config = dict(
    intermediate_size=2048,
    vocab_size=5118,
    norm='layernorm',
    qk_norm=False,
    attn_scale=0.125,
    init_std_down=0.00639,
    init_out_by_depth=True,
    learning_rate=0.0181,
    lr_mult_down=2.0,
    final_lr_fraction=0.1,
    max_steps=3354,
    dataset='wikipedia_en',
)
MLP neurons of a small language model. Each row is named by its layer, matrix (up: input weights; down: output weights) and neuron, and shows model dimensions 192-255. Each number is 128 + 32 x the weight over its row's rms, rounded and kept within 0 to 255.
Before each neuron's rows, "fires on" lists the tokens most often at its 100 highest values on Wikipedia text that the model never trained on. A number after a token or word is its count.

fires on: " M" 13, " more" 10, "ly" 9, "ely" 8, " very" 6, " most" 6
L7.up689 [137  76 120 140 158 176 150 126 142 110 140 127 101 152 190 168 144 157 116 150 151 118 114 132 104 108 175 151 192 165 171  30  67  78  90  95 139 153 109 147  80 152 108 116 118 208 151  82 121 126 140 106 119 118 153 116 173 119 124 175 138 140  96 118]
L7.down689 [138 146 186 133 123 124 108  70 109 109 113 167 141 117 141 112 150 112  68 133 131  84 118 134 127 153  95 140 114 133  90 103 184 129  66 154 135 112 202 129 119 134 110 111 133 154 157 126 159 152 193  47 137 108 129 139 153 198  94 178  98  77 132 156]

fires on: "it" 45, "at" 17, "ot" 9, "apt" 4, "yp" 4
L7.up677 [189 169 103 166 114  97 115 132 114 168 101 151 124 123 123 157 163  99 129 101  88 155  83 139 114 167  95 142 138 144 112 175  89 161 111 135  89 144 170 159 132 114  83  96 112 160 163 126 128 127 165 144 187 133 119 123 154 148 200 121 126 119 166 102]
L7.down677 [150 142 169 133 164  67 131  94 107 108 174 145 141  99  99 129  72 157 175 169 106 158 132 137 130 131 149 137 125 159  67 159  60 172  96 108 111  98 140  86 200  89 181 146  58 138 122 152 127 158 181 121 113 160 116  96 162 179 106  64  59  73  68 163]

fires on: "et" 16, "fer" 12, "port" 10, "iver" 8, "end" 7, "ut" 6
L4.up1291 [160  96 148 118 121  58 112 165 134 113 125  46 115 166  86  76  50 134 162 133  70 187 157 129 134 136 184  93 122 128 109 134 192  84 108 161 102 159 132 145 107 163 161 105 135 120 111 169 115  77 151 131 113 124 118  91 134 179 163  36 125  83 129 161]
L4.down1291 [105  65 157  86 108 121 124 179 196  82 149  51 192 165  89 105  87 114  93 128  96 127 160 122 124 135  99  67 108 151 132 129  91 164 121 151 188 121 115 129 167 147 105  83 101 174 179  96 158 161 127 173  54 158  68 123 181 143 161 139  66  90 138  99]

fires on: "s" 46, "ing" 11
L7.up2043 [177 161 142 187 125 156 155 122 100 177  16 138 101 119  94 126  93 133 125 189 163 144 104 145 153  95 136 136 146 139 138 137 171 143 122 214 149 141 165 133 111 107 149 178  69 178 163 155 136 127 100 218 158 138  66 125 157  93 105 147 162 161 189 122]
L7.down2043 [ 86 126 127 122 104  93 117 130 108 151 122  93 107 147 164  89 141 128 149 181 112 133 105 127 114 168 176  98 139 115 135  89 140 151 145  27 152 155 146 109 139 152 176 111  86  78 123 139 126 106 119 108  85 153 117 150 168 161 113 105 155 177 116 119]

fires on: "il" 26, "ict" 10, "l" 7, "ear" 7, "ur" 5, "ill" 5
L4.up2045 [140 162 157 140 124 144 113 157 132 136 175 128 124 197 113  56 149 169 149  96  74 100 110 130 130 123 152 105 138 160 101 136 106  81 123  90 147  87 135 102 132  63 100 141 113  83 141 129 105 182  66 140 153 100 159 151 132 199 136 132 136 141 140  71]
L4.down2045 [104  94 113  57 170 114 210 151 142 131 121 117 130 143 174 156  16 136 122 137 138 142  94  93 103 195 102 144 148  51  91 128 166 134 148  83 177 156 139  85 193  96 113 123 113 138 182 104 121 147 160 157  88 126  88 141  93 114 124  91 124 139  98 204]

fires on: "–" 20, "-" 17, " " 7, "m" 6, "ig" 4
L7.up831 [146 151 151 104 111 165 157 161 165 148 167 128 178 144  96 124 113 104 143  76 122 142 102 143 139 146 127 179 148 156 172 166 159 112 119 113 108 193 108  90 164 144 131 126 125 107 153  82  45  97 132 179 121  98 104 115 124 178 197 142 123 150 124 123]
L7.down831 [121 150 114 159 166 158 118  53 146 157  72  86 151 137 183  99 118 125  88 123 116 136 121 123 155 170 139 139  50 116  83 121 166 119 139 119  82  65  85 133 134 167 100 137 116 129 172 136 174 153 143 140 151 155 133 141  55 146 133  96 160 122 153 149]

fires on: "ing" 54, "un" 5, "ed" 5
L7.up1910 [134 120 108 102 172  80 105 101 121  93 141 150 103 176 104 193  90 144 177 114 145 152 114 137 102 134 128  96 149 158 164 173 164 141 136 102 138 146  86 112 141  81 126  74 103 152 143  59 129 131 130 131 148 102 110 195  90 138  56 125  74 112 128 126]
L7.down1910 [107  94 124 150 120  95 155 102  94 139 119  82 136 151 150  71 118 153 135  88 143 153 201 100  99 151 149 146 137  67 129 128 124 118 182 153 191 151 128 152 115 212 161  79 128 167 107 133  97 127 121 122 106 131 151 102 146  96 174  94  79 167 123  83]

fires on: "-" 22, "ass" 16, "-s" 9, "ub" 6, "-c" 5, "–" 4
L4.up1617 [138  81 113 137 190  84 129 146 126 133 152 153 145 113 133 174 170 109  92 110 120 183 136 117 100 123 126 160 165 141 168 101 145 111  26 142 124 186 119 135 125 120 130 115 136 107 142 164  52 170  48 122 112 113 116 104 106 148 146 108 148 122 200 102]
L4.down1617 [146 110 167 139 148 119 148 134 156  96  89 162 156 142 151  84 103 113 109 126 138 109 145 131 110  97 121  86 121  55 130 139 117 148 145 144 136 118 134 116 152  95 118 186  90 119  95 166 151 136  83 136  85 135 142 143 100 172 183  61 117 143 150 148]

fires on: " (" 26, "ig" 12, "m" 5, "l" 5, "ich" 5, "ap" 5
L7.up1266 [142 143  83 159 116 137 140  91  99 154 118  83 127 106 145 174 161 115  91 140 125 160 107 133 170 109 143 168 135  84 137 140 111 164 115 152 146  97  57  96 203 123 142 203  84 142 171 180 128 122 176 100 150 138 139 119  99 135 140 160 164  90 102 220]
L7.down1266 [122  72 182 123 141  94 114 178  64  97 151 150 124 151 102  68 119 173 151 142  94 114 106 126 135 184  79 184 125 109  80 116 140 138 105  92 158 138 134 165 161 153  44 132 138 126 136 101 112 129 120 116 161 133  92 104 168  84 143  68 132 118 119  99]

fires on: "p" 26, " par" 16, "iv" 7, "c" 7, "tar" 6
L7.up586 [173 100 144 148  80 104 150 140 101 107 144  57 186 133 125 158  80 128 143 154 169 172  81 135 125 135  72  99 170  82 171 127  88 169 128 133  77 127 113 121 124 124 131 121 105  44  97 153 116  96 193  71 141 129 133 138 112 133 103 107 124  97 163 167]
L7.down586 [118 133 142 121 137 131  99 155 101 146 152 173 143  96 128 159 154 104  78 161 134  72 128  62 154 148  97 142 138 148  71 126 100  96 102 108 147 139 105  66 151 154 116 108 153 126 119 170 109 134 156  98 115 171  91 166 102 100 123 112 156  85  87 146]

fires on: " C" 14, "r" 9, " D" 9, "e" 8, " R" 7, " CD" 6
L4.up1517 [165 176 142  85  33 155 137 108 104 110 188 153 125 117 118 204 147 172 145 133  77 120 146 117 136 114 109  58 122 155  72  32 192 136 164 122 171 136 139 172 123 137 115  98 161 138 112  59 148 127 121 117 154 140  51 164 148 150 117  94 130 104 160  86]
L4.down1517 [ 80 115 123 115 117 112 175 155 145 129 181 135  88 122  95 141  65  97  91 125 190 116  84 129 140 148  99 159 177 142 128 116 157  62 149  86 132 144 159 124 134 144 136  97  93 181 110 129 120 174 132 124 164 127 125 105 168 106 195 121 158  99 115 108]

fires on: ";" 25, " that" 12, " and" 7, "ther" 6, "," 5, "s," 4
L4.up1508 [149 184 170 125 140 144 107 125 149 154 111  21 120 186 157 203 137 122 163 111  92 137 116 155 112 166 137 120 142 122 170 159 110 121 138 153  85 136 117 174 154 131 123 136 125 151 156 129 111 163 111 145 143 181 167 123 145 175 120  97 157 157 144 130]
L4.down1508 [111 116 121  92 130 121 112  81 124 137 126 101 162 125  48 191  81 138 106  63 164  58 118  84 103 147 142 125 124 160 116 108  99 127 171  99 185 144  77 115 134  92 119 135 128 129 117 116 111 178 133 109 149 148 110  99 178 182 110 149 204 122  80 104]

fires on: " and" 22, "," 21, " to" 7
L4.up277 [161  99  47 127 158 128 177 152 158  94 114  65 104 133  54 127 125 125  85  58 161  96 137 149 142 104 135 150  98 206 111 111 139 122 122 168  96  79 168 190 142 119 115 115 149  83 151 138 140 136 111 124 155  87 113 109 127 133 158 144 110 158  90 105]
L4.down277 [ 84 103 165 109 167 129 141 116 155 153 181 172 208  97 127 133 100 119 109 151 148 112 170 147  46  54 130 139 130 149 133 115 129  98 123 104 113 136 118 169 106  76 201 135 120 161 137 110 165 136 130 112 115 116 138 129 135 157 112 106 132 162 137 144]

fires on: " | " 18, "un" 9, "2" 9, "al" 6, "e" 6, "it" 5
L7.up512 [110  85  49 190 113 113 140  81 122 189 162 152 153 125 149 120 130 102 195 100  56 139 172 143 144 107  52 119 171  79 159 164 169 140 152 120 129 153  74 107 133  83 159 115  95 130 139  86 102 181 113 155 166  89 132 124 130  66 127 138 148 103 122 130]
L7.down512 [112 178 163 136 114 110  98 101 134 151 101 178 141  75 102 110 155 157 188 159  66  73 159 100 157 104 153 111  74  97  86 168 127  79 124 122 100  73 147 160 122 142  76 136 178 134 200 141  97 132 129 167  91 168 119 123 152  74 171 149  53 170 122 143]

fires on: " sl" 16, " An" 14, " a c" 13, " the c" 8, " of c" 8
L4.up1912 [123 155 120 168 138 170  72 113 131 108  78 130 111 135 130  84 117 169 152 117 114 158 155 114 125 196 140 109 105 189 110  70 118 136 103 110 174 143  83  99 146  81 104  94 125 151 127 106 159 150  62 103 110 138  97 198 159 130  82 151 120 196 114 103]
L4.down1912 [ 97  63  50 124  89  85  97  79  68 150  86  85  87 109 128 187  55 106 155 133 191 153  83 133 131 137 141 109 162 132 103 162 187 111 155 104 128 138 139 163 134  80 121 123 122 128 135 119 146 114 175 111 135 134 110  86 144 111 168 141 217  77  88 170]

fires on: "ar" 20, "it" 13, "im" 12, "il" 7, "ur" 6, "id" 6
L7.up1856 [173 148 154  97 156 127 151 150 157 136  66 146 160 110  65  98 167 120 169 116  86 103 115 174 123 119 127  84  82 147 202 118  77 174  88 127 161  55 109 122 148  83 128 104 107  86 164 160 107 164 142 188 139 154 148 141 105 143 153 161  98 125  92 119]
L7.down1856 [117 140  84 137 169 131 166 126 141 179 133 179 138 152 150  91 117 136  93  82 187 128  82 100 106  93 124 140 181 146 115 135 150  86 133 121  34 175 142  72 129  30 201 133 221 114 216 156 136 186 195 117 153 105 118  89 137 100 104 115 163  59 150  92]

fires on: "s" 26, "es" 7, "ed" 5, " all" 4, " much" 4, " do" 4
L7.up1216 [112 169 100 119 191 151 148 123 140 102 146 131 130 175 212 121 101 173 118  55  75 109 173  97 134 137 130 139 143  96 105 150  61 174 132 132 160 154  91 138 163 158 173 102 106 131 165  84 139 144 103 123 138  98 107 135 107 116 137 108 148 135 129 141]
L7.down1216 [ 94 122 166 171 111 122 156 123  91  83 184 140 153 163 134 144  76 173  89 158 118 122 150  55 193  96 153 122 103 149 125  98 183 139 135 178  93 174  95 114 122  75 154 116 117 130 141  98 153 129 136 165 222 113 105 107 119 104 112 154 140  64 126 156]

fires on: "f" 84, " f" 5, "b" 4
L4.up270 [141 128 106  64  90 102 124 134 168  72 148 103 160 108 112 189 155 178 165 142 162 199 105  63 147 110 109 109 123 110 141  72 153  93  81 105 137 153  80 185  53 129 101 116 160 104 119 189 132 120  98  83 184 159 198 135 145 121 160  90 111  89 107 147]
L4.down270 [110 124 108 118 150 134 134  90 130 131 204 105 182 149 122 205  58  56  66  81 123 141 145 120 145 134 159 136 157 122  94 133 129 106 185 114 119 153 129 126 114  56 161  92 196 162 154 113 115 113 115 135  92 123 140 110 137 101 193 116 113  92 176 191]

fires on: " ch" 24, ", Ch" 10, " Ch" 10, "- Ch" 5, "ater" 4, " and" 4
L4.up1281 [112 150 106 138  75 132 176 108 144 115 192 103 133  93 110 127 119 151 123 123  90  96  98 130  91  61  89 117  82 144 142 135 124 101 101 149 129 108  87 176  81 186  99 142  88  62  79 111  88 141 163 135 105 186 152 176 137 153 149 160 165 149 112 142]
L4.down1281 [143 156 170  86 123 171 142  80 130 179 166 136 105 162  82 163 150 173 141 147 101  62 140 144 128 134 133 140  54 164 133 129  87 130 152 125 117 130 109  39 163 140 153 158 143 162 117 141 147 179 129  63 122  95 139 121 114  92 137 129 152 188 146 141]

fires on: " s" 18, "ic" 15, "ac" 8, "ual" 6, "2" 6, "ag" 5
L7.up174 [156  83 154 119 151 130 161 138 129 165 123 220 112 136 180  87 144 158 110 112 132  88 217 159 170 139  89 135  89 105 117  57 119 163 123 114 187 146 150 158 173  92 130  84 104 104 129 136 160 169 118 141 154  83 120 137 107 104 142  64 133 100 130 127]
L7.down174 [113 137 134  69 123 160  91 110 128 179 167 107 110 102 141 152 138 125 129 163  91  85 139 140  83 112 145 101 112 100 111 159 168 111 126 177 185  76 157 123  89 141 125 133 148  79 169  83 121  82 132 129 130 149 124 153 175 184 160 158 144 106 115 167]

fires on: "\n" 16, " for" 10, " College" 7, "," 7, " |" 6, " at" 5
L4.up1893 [141 127  48 135 124 119 148 142 171  99 150 169  98  97  94 158 165  88  92 151 103  99  98 108 139 107 191  94 125 154 136 135 114 152  76 108  95 133 109 201 131 168  86  99 133 144 168 151 153 166 128 145 221 131 149  88 118 138 126 151 178  88  80 123]
L4.down1893 [162 138 115 119 101  87  88 148 189 133 164 104 176 112  79 137 118 177 151 141 189 124 192 124 139 126  49 114 102  84 115 134 153 116 141 109 132 233 161 110  91 102 163 134  72 120 108  89 166 120 112 169 124 117 122 169 144 133 144 106 144  64 146  76]

fires on: " g" 38, " |  |" 10, ")" 9, " aff" 6, " conc" 4
L4.up623 [168 124 153 111 135 143 157 120 129  85 112  84  66 149 124 161 131 144 134  96 114 142 181 154  99  69  76 235 102 131 137 142 132 144 122  88 123 105 131 113  93  95 143 137 131  75 133 153 144 146 117 141 145  88 124 109 140 113 147 104 159 143 160 134]
L4.down623 [117 123  44 157  89 153  81 182 119 152 111 166 160 114 169 154 160 119 115 120 139 140 138 147  64 183  93 164 152 104 107 177 134 112  98 185  93 172 101 169 117 119 167 157 176  65 124 110  99 166 142 108 117 204 137 120 105  97 147  88 101  83 101 143]

fires on: "f" 38, " f" 18, "-f" 7, " of F" 5, " F" 5
L4.up1991 [233 126 109 139  49 105 173 130 164 115 174 153 116 113 120 152 142 133 114 170 127 136  98 108 107 101  97 128 153 109  66 134 187 124 110 164 122 159  64 139 121 137  96  65 151 164 123 155  92 170 107 140  88 111 159 150 131 116 151 132 125 126 174 201]
L4.down1991 [111 122 120 155  93 147 124 138 145 116 135 142 169 141 157 126 129 111 101 125 148 205 121 161  70 130 166 162  99 131 133 101 104 116 109 187 116 165 132 164 145 119 142 185 148 138 148 161 111 116 117 186 112  51 156 108 121  60 189 128 140  82 126 172]

fires on: "1" 22, "–" 22, "2" 22, "-S" 5, " | " 4, "#" 4
L7.up1 [162  93 111 105 108 113 114 124 207  69 129 164  96 170 177 180 153  83 148 126 101  91 175 124 139 136 151  81 111 174 102 109 134 158 131 108 150 183 114 123 125 140  64  50 142 216 149 178 110 125  95  85 142 146 169 107  82 102 113  91 123 143 149  60]
L7.down1 [121  98 140 122  96  83 109 151 158 159 153  82 137 174 169  87 134 122  98  89 181 181  83  47 127 127 113 124  67 112 110 142 121 111 156 111 115 142 173 128  76  92 168 115 115 110 114 122 147 119 162 140 131 127 139 158 130 135 174 141  81 139  90  94]

fires on: "ag" 20, "ind" 9, "ot" 8, "ill" 6, "og" 5, "at" 5
L7.up1985 [177 112 156 134 134 168 161 118 127 214 129 104 170 134  94 119 140 118 149 113  85  96 153 162 158 173 130  85 172  86 120 150  88 154 104 169 130 162 164 100  87 121 100 113 170 144 122 166 142 139 109 135 149 163 146 118 161 218 143 158 113 135  92  99]
L7.down1985 [172 117 180 136 169 168 122 173 111 134 179 135 164 160  77 151  72 156 132 148 160 149 155  94 140 115  92 105 119 189 158 136 134 127  83 133 106  65 127 118 164 131 141 136 166 116 159 118 112 150 114 121 163  97 125 125 103 148 129 108 101  50 143 156]

fires on: " most" 19, " very" 15, " pre" 15, " so" 9, " in" 7, " more" 6
L4.up1637 [116  85 115 182 112 100 148 163 123 139 119  99 139   9 150 110 154 156 161 130 150 117  85 150 235 107 177 133  96 169 150  77  79 114  59 112 122 158 174  75 113 130  87  42 145 128 170  98 127 108 121 103  85 127  91 161 180 126 123 154 147 191 150 138]
L4.down1637 [118 108 193 109 136  83 145  65  80 141 172 150  91 130 169 110 108 120 109 130  96 120 112 197  92 157 110  86 153  95 121  79 143  92 110  81 172 115 128 185 164 175 106 150 166 163 164 160  96  89 141 114 105 126 126 140 213 126  91  84 140 170 189 109]

fires on: " and" 39, "," 15, " —" 8, "ing and" 6, "h" 4
L4.up1253 [121 107 142 166 107 180 163 155 101 168 134  65  88 174 133 116 134 180  72 100 180 170 123 140 146 193 183 164 131  95 143 151 127 143 137 121 106 107 153 162 177 150 139 132 124 100 147 142  54 152 150 135 115 148 165 111 168  79 141  97 114 158  71 108]
L4.down1253 [ 70 138 138 112 156  87 132  95 120  83 119 208 118  93 111 150 160 131 117 144 148 127 138 126 152 117 109 109 128 140 165 103 103 118  78 147 124 129 165  80 149  96 111  86 126 160 148 146 153 126  89 145 199  96 156 171  91 168 121 116 162  87 147 153]

fires on: "," 40, " English" 8, ", England" 4
L4.up635 [100 115 155 158 134 113  99 159  76 139 143  76 162 144 105 134 132 121 102 140 206 125  88 116 177 101 118 168 116  43  99  83 113 112 171 125 108 142 133 214 138 137 100 125 127 149 115 141  97 154 109 117 182  93 125 102 132 109  52 106 130 156  77 116]
L4.down635 [157 122 131 163  84  53 200 118 106 121 162 124 160  76 117 104 115 144 144 134 133 157 137 118 113 108  47 176  89 147  57 141 121 121 114 161 169 134 120  73 180 171 104 179 133  75  96 126  98 108  93  73 150 172 183  93  80 141 107  92 153 138  88 145]

fires on: " " 27, " time" 9, " a" 9, "ain" 5, " University of" 4
L4.up688 [176 161 143 148 138 160 107  84  71 117 130 137 165  68 129 146 132 164 117 124 111 131 154 152 100  44 151 131  90 105 161  88 153 136 149  57  63 138 128 147 202 139  62  84 124 133  81 102 115 200 132 129 178 104 133  94 106 167  96  96  90 160 140 127]
L4.down688 [110 115 169 117 101 102 117  93 205  95  98 116 108 122 166  94 100 123  92 124 135 152 159 204 134 162 110  82  68  90 138 154 140 109  91 207 177 152 133 120 137  69 155 146  81 125 138 113 108 134  82 126 123 171 124  98 139 169 155 160  84  94 127 132]

fires on: " se" 27, "-" 7, " " 6, " vol" 5, " p" 5, " sk" 4
L4.up1210 [141 161 124  80 109 118 179 140 144 147 148 164 122 176 168  77 178 119 113 101  90 110 106 165 155 184 129 113  94  86 112 141 127 164 139 149  90 112 108 150 120 177 109 131 140  67 185 154  65  89 117 129 120 131 148 144 143 154 146 126 148 132 113 109]
L4.down1210 [161 125 118 169 110 124 105 134 141 142 142 150  93 120 139 146 154 145 120 135 143 129 148  80 139  87 144 211 197 161 108 127  92 145 124 146  99 123  96  83 159 172  72 132 166 142 145 118 129 160 112 146 133 166 177  97 103 123  63 122 148 118 193 157]

fires on: "or" 13, "ar" 12, "ag" 10, " " 8, "im" 6, "ant" 5
L7.up918 [241  99 107 118  93 116 114 129 135 199 156 136 157 195 127 121 142 113 117 185 152 111 193 173 138 113 120  97 185 140 134 140 158 130 130  79 104 171  94 132 152 167 132 139 132 154 143 181  85 126  83 161 128 156 157 127 117 130  86 132  99 126 148 114]
L7.down918 [ 93 139  98 228 118 159 119 106  94 130  87 139 114 194  83 119 146 149  98 142 139 136  99 157  96 163 154 115 118 121 137 106 134 186  84 135 168  88  98 160 116 175 110  98 125 144 147 130 150  85 126 131 146  73  89 142 155 134 105 125 113 135  98 118]

fires on: "il" 24, "ail" 9, "ill" 8, "id" 7, "in" 6, "ound" 6
L4.up1176 [122 119  97 115  90 150 137 120 169 106  98 124 112 165 129 140 122 147 153  53 126 137 122 151  86  79 142 181 171 178 183 135 164 141 102 141 107 145 167  87 145 122 176 160  85 152 111 100 167 167 150 139 118 105  74 103 180 130 100 134  84  89 135 123]
L4.down1176 [164 164  99 118 113 108 117 175 119 232 123 157 118 157 115 139 134 128 115 171 103 139  98  55 130 139 137 119  80 120  73 173 149 105 120 118 149 130 147 101 151 145 119  73 122  86 117 167 119 157 107 115 129 132 176 129 103 175 102 194 100 159  76 115]

fires on: "e" 13, "\n" 11, "r" 10, "ar" 9, "on" 7
L7.up305 [143 168 175 144  65 142 141 125 163 127 131 133  93  88 103 116 159 151  99  70 148 147 113  75 131 136 143 130 102 178 102  86 140 138 112 147 136 178 141 118 174  67 119 104 114 131 170  61 192 160 144 135  75 147  93 122 113 156  94 135  91 123  87 129]
L7.down305 [106 152 189 131  93 146 138 122 145 138 107  63 184 133 141 160  61 111 143 158 131 133 105 150 176  99  71 145 145 145 104 130 110 119 184  84 112  72 166 108 114 171 109 164 144 129 148 142 128 177  87 121 156 164 134 132 125 170 117 173 158 209 147 155]

fires on: "s," 13, "," 13, " and" 12, ", and" 9, "s and" 6, "ing," 6
L4.up1715 [128  72 163 128 103 145 169 133  74 104  96  86 139 174 107 108  99 141 127 141 135 145 138 152 165 113 157  66 129 110 156 135  98 120 158 153 132  98 176 156  84  66 152 126 113 110  87 154 159 115  95 117 167 120 127 162 143 153  79 147 135 121  87  50]
L4.down1715 [148 116 140 172 128 125 138 151 122 109 148  67 131 180  96  93 139 168  81 147 137 161 161  95  92 143  63 157  96 123 139 154 102 125 157 170  94 147 133 128 155 130 103 108 106 166  72 128 150  87 107 155 155 156  78 124  61  67  74 166 143 121 194 133]

fires on: "." 18, "es" 13, "os" 10, " U." 9, "as" 8
L4.up1359 [142 107 128  93 135 127 121 206 193 168 123 136  89  76 135 119 147 133 132  43  83  78  81 155  59 104  98 108 192 157  26  79 205 157 131 183 140 170  48 123 134 117 104 143 140 165 104 129 116  78 124 130 171 152 138 152 117 135  98 127 122 177 171 112]
L4.down1359 [ 65  95 169 116 112  91  76 136 135 165 128 128 139 134 140 117 136 171 162 163 133 133  88 139  51 129 108 100 178 142 208 156  82 130 181 133 144  59  52 127 138  65 126 115 207 171 126 158 155 126 157 108 225 111 203 151 164 134  87 104 154 143 143 108]

fires on: ";" 32, " way" 8, "ri" 8, "end" 6, "ther" 5, " that" 5
L7.up688 [121  74 167 117 116 154 104 182 166 255 128  53  98 125 108 118 104 103 122 121 127 160 140  83 158 180 109 121 155 148 129 109 108 163 132 102 144 102 156  96 166 116 135 143 174 139 144 179  61  80 101 138 166 124 125 141  99 139  86 194 148 178 117 124]
L7.down688 [175 138 145 111  85 136  67 131  94 199 108 122 128 124  63 233 121 127 154  73 158 146 103 142  68 189  90 128 135 150 195  85  79 100 107 128 152 108 141 128 125  69 108 191  71 103 159 123  68  83 152 162 112 109 170 131 149 149 134 151 195 106 110 146]

fires on: "ow" 11, "ut" 10, "\n" 9, "y" 8, "et" 8, "are" 8
L7.up2006 [216  69 118 195 150 123 144 188 156 148 100  95 120  95 172 117 121 149 114 119 139 106  86 169 190 112 113  98  63 186 130 196 168 152  52 130 104 124 114 142 100 221 140  61  80 111 139 170 187 108 211 144  96 169 135 168 114 168 101 151 157 113 131 117]
L7.down2006 [ 85  95 112  65 126 114 103 104 120 185 156 144 150 184 115 159 100 116  69 134  87 144 106 115 196 142 160 132  74 167 111 122 111 151 168 148 151 152 152 104 190 114 130 112 224 115  97 135 120  77 114 173  97 188 109 173 151 179 152 162 123 145 169  58]

fires on: "ing" 21, " a" 12, " him" 8, " " 5, "ived" 4
L7.up874 [145  71 134 144 124  79 117 124 117 161  83 117 161  61 113 128 155 165 122 126  87  89 135 148 139 112 153 110 147 198 115 153 174 133  70 103 160 173 128 151  86 158 164 166  83 149 173 137  54 183 136 173  93 147 111 135 139 137  63 126 174 124 149 185]
L7.down874 [105 162 160 105 152 111 106  86  78 127 112  84 171 135 114 135 155  90 107 117 166 106 100 161 107 181 124  72  80 127 181 156 154 123 146 140 148  87  95  99 160  87 129 126 139  79 121  92 157 145  96 172 158 118 119 137 104 164 154  99 141 107  90 113]

fires on: "2" 22, "ic" 19, "1" 7, "or" 6, "ing" 5, "ant" 5
L7.up1686 [191 127 111 148 181  56 111 105 130 153 141 140 134 162 163 140 115 111 157 139 113  69 203  92 154 120 151 120 167 163 123  88 124 122  50 105 150 178 127 137 138 117  81 154 110 122 105 117 104 195 105 118 121 117 171 121 130  85 124  88 147 162 162 171]
L7.down1686 [153 115 130  75 150 183  92 108  60 177 117 126 132  92 117 143 118  97 119 130 194 147 123 103  93 131 116  66  91 124 141 154 153 139 138 206 156  87 121 110 122 125 137 110 121  93 153  92 137 127 146 115  91 181  95 197 183  63 120 109  73 108 104  75]

fires on: "." 26, "is" 10, "1" 9, "od" 4, "or" 4
L4.up1448 [122 104 151 137 141  58 162  88 132 149 124  97 112  90  88 114 102 109 113 152 139 114 133 127  67  68 172 139 190 191 108 130 136 140  54 118  84 142 110 113  79 146 148  91 145 135  78 131 109 142 156 129 141 160 154 142 151 184  85 122 121  92 172 129]
L4.down1448 [130 106  92 128 110 153 123 127 135  95 148 113 146 153 121 152 134 142 146  97 105 129 139 144 146 195 117 127 128  81 130 119 104 130 149 102  94  97  43 141 144 171  76  85 120  96 141 118 139 186  88 212 110  96 167 107 111 147 124 139 177  99 107 114]

fires on: " un" 24, "as" 21, "." 15, "le" 6, "id" 5, "it" 4
L7.up1078 [132 133 126 136   1 162 100 195 148 106  96 145 115 154 100  96 119 180 112  64 103 126 103  47 106 131  83  67 149  87 131 185 142 191  80 142 150 128 145 132 133  69 100 113 164 172 131 128 130 143 153 101 175 115 147 131 125 120 114  77  81 120 144 132]
L7.down1078 [141 146 144 133 130  82  93 149 110 104 161  96 195 116 143 115  86 107 168 138 117 142 101 171  85 159 134 116 146 109 115 157 156  95 240 103 147  83  61 137 175 104 106 172 132 163 164 155 119 109 126 128 165 139 201 133  96 101 160  80 128 181 156 146]

fires on: "ound" 14, " left" 10, " Center" 9, " end" 7, " both" 7, " High School" 6
L4.up0 [143 105  59 160 178 131  92 118  79 118 143 130  98 109 141 113 158 131 134 104 153  86 147 150 196  99  81 131  58 205 120 125 163 103  98  87 151 118 111 170 147 136  89 114 119 145 132 141 136 217 153 120 135 142 128 144 184 206 175  57 157 147 155 116]
L4.down0 [ 59 102 158  57 126 109 163 146 138 128 122 114 160 136 166 111 117 153 153 162 187 105 151  77 114 137 157 131  93  97 117 143  96 164 147 135 138 113 162 115  99 107 130 166  84 167 144 116  88 109 103 134 119 113 164 120  89  95 110 158  71 177 115 141]

fires on: "ing" 43, "al" 9, "y" 7, "ric" 6
L4.up65 [117 129 105 161 144 129 175 172 155  80 128 107  78 170  72 134  78  83 103 157 124 116 144 145 120 149 143 122  93 191 186 149 151 139  59  98 141 169 145 150 175 105 130 116 104 170 101  90 185 113 115  88 140 146 156 150 167 117 156 220 145 113 150 132]
L4.down65 [125 143 133 210  96 113  99 113 163 108 129 161 151 131 207  89 150 210 135  79 194 101 134 149 119 113 119 128  69 111 129 122 174 109 110 145 111  91 108 174 143 198 122  76 218 102  80 155  98 127 153 124  86 118  99 155 109 133 205 106 146 123 128 134]

fires on: ", and" 28, " and" 10, " more" 9, " or" 7, " | P" 7
L4.up565 [111 130  68 100 107 128 180 148 142 133 146 111 175  81 134 135 144 160 151 106 128  82 166 165 134 100  89 100 120 186 139  71 117 145 139 164 137 118 151 123 108  84  76  99 152 117 175  99 127 125  41 168 140 148 174  91 132 160 108 147 149 107 170  93]
L4.down565 [104 124 125 136 105 123 170 149 141 151  95 124 167 118 144 138 150 171 125 148 137 153 111 177 159 127 179 103 133 160 115 121 115 158  98 115 137 113 118 164 121 104 181 151  80 100 174 154 166 100 154 125 161 168 104 141 123 116 111 139 125 102  85 136]

fires on: "it" 22, "pe" 12, "ver" 7, "ter" 6, "per" 5, "ge" 5
L4.up117 [119 114 121 127 102 185  97 212 130 156 126 102 141 147 142  93 150  98  87 167 160 132 134  93 134 129  42  97  74  96  92 147 174 182 101 155 146 157 150 120 139 107 135 112  96 123  73 115 157 133  68 153 199  74  84 114  74 115 150 146 155 144 156 173]
L4.down117 [138  93 119 158 161  88 162  91 122 187 124 119 138 135 156 169 124  77 205 119 162 114 139 147  92 126 137  60 136 108 210 159 125 127 132 151 147 142 106 121 101 113 136 122  91 109  95 135  92 118 163 127 109 118 135 110 149 141  91 127  82  94 149  92]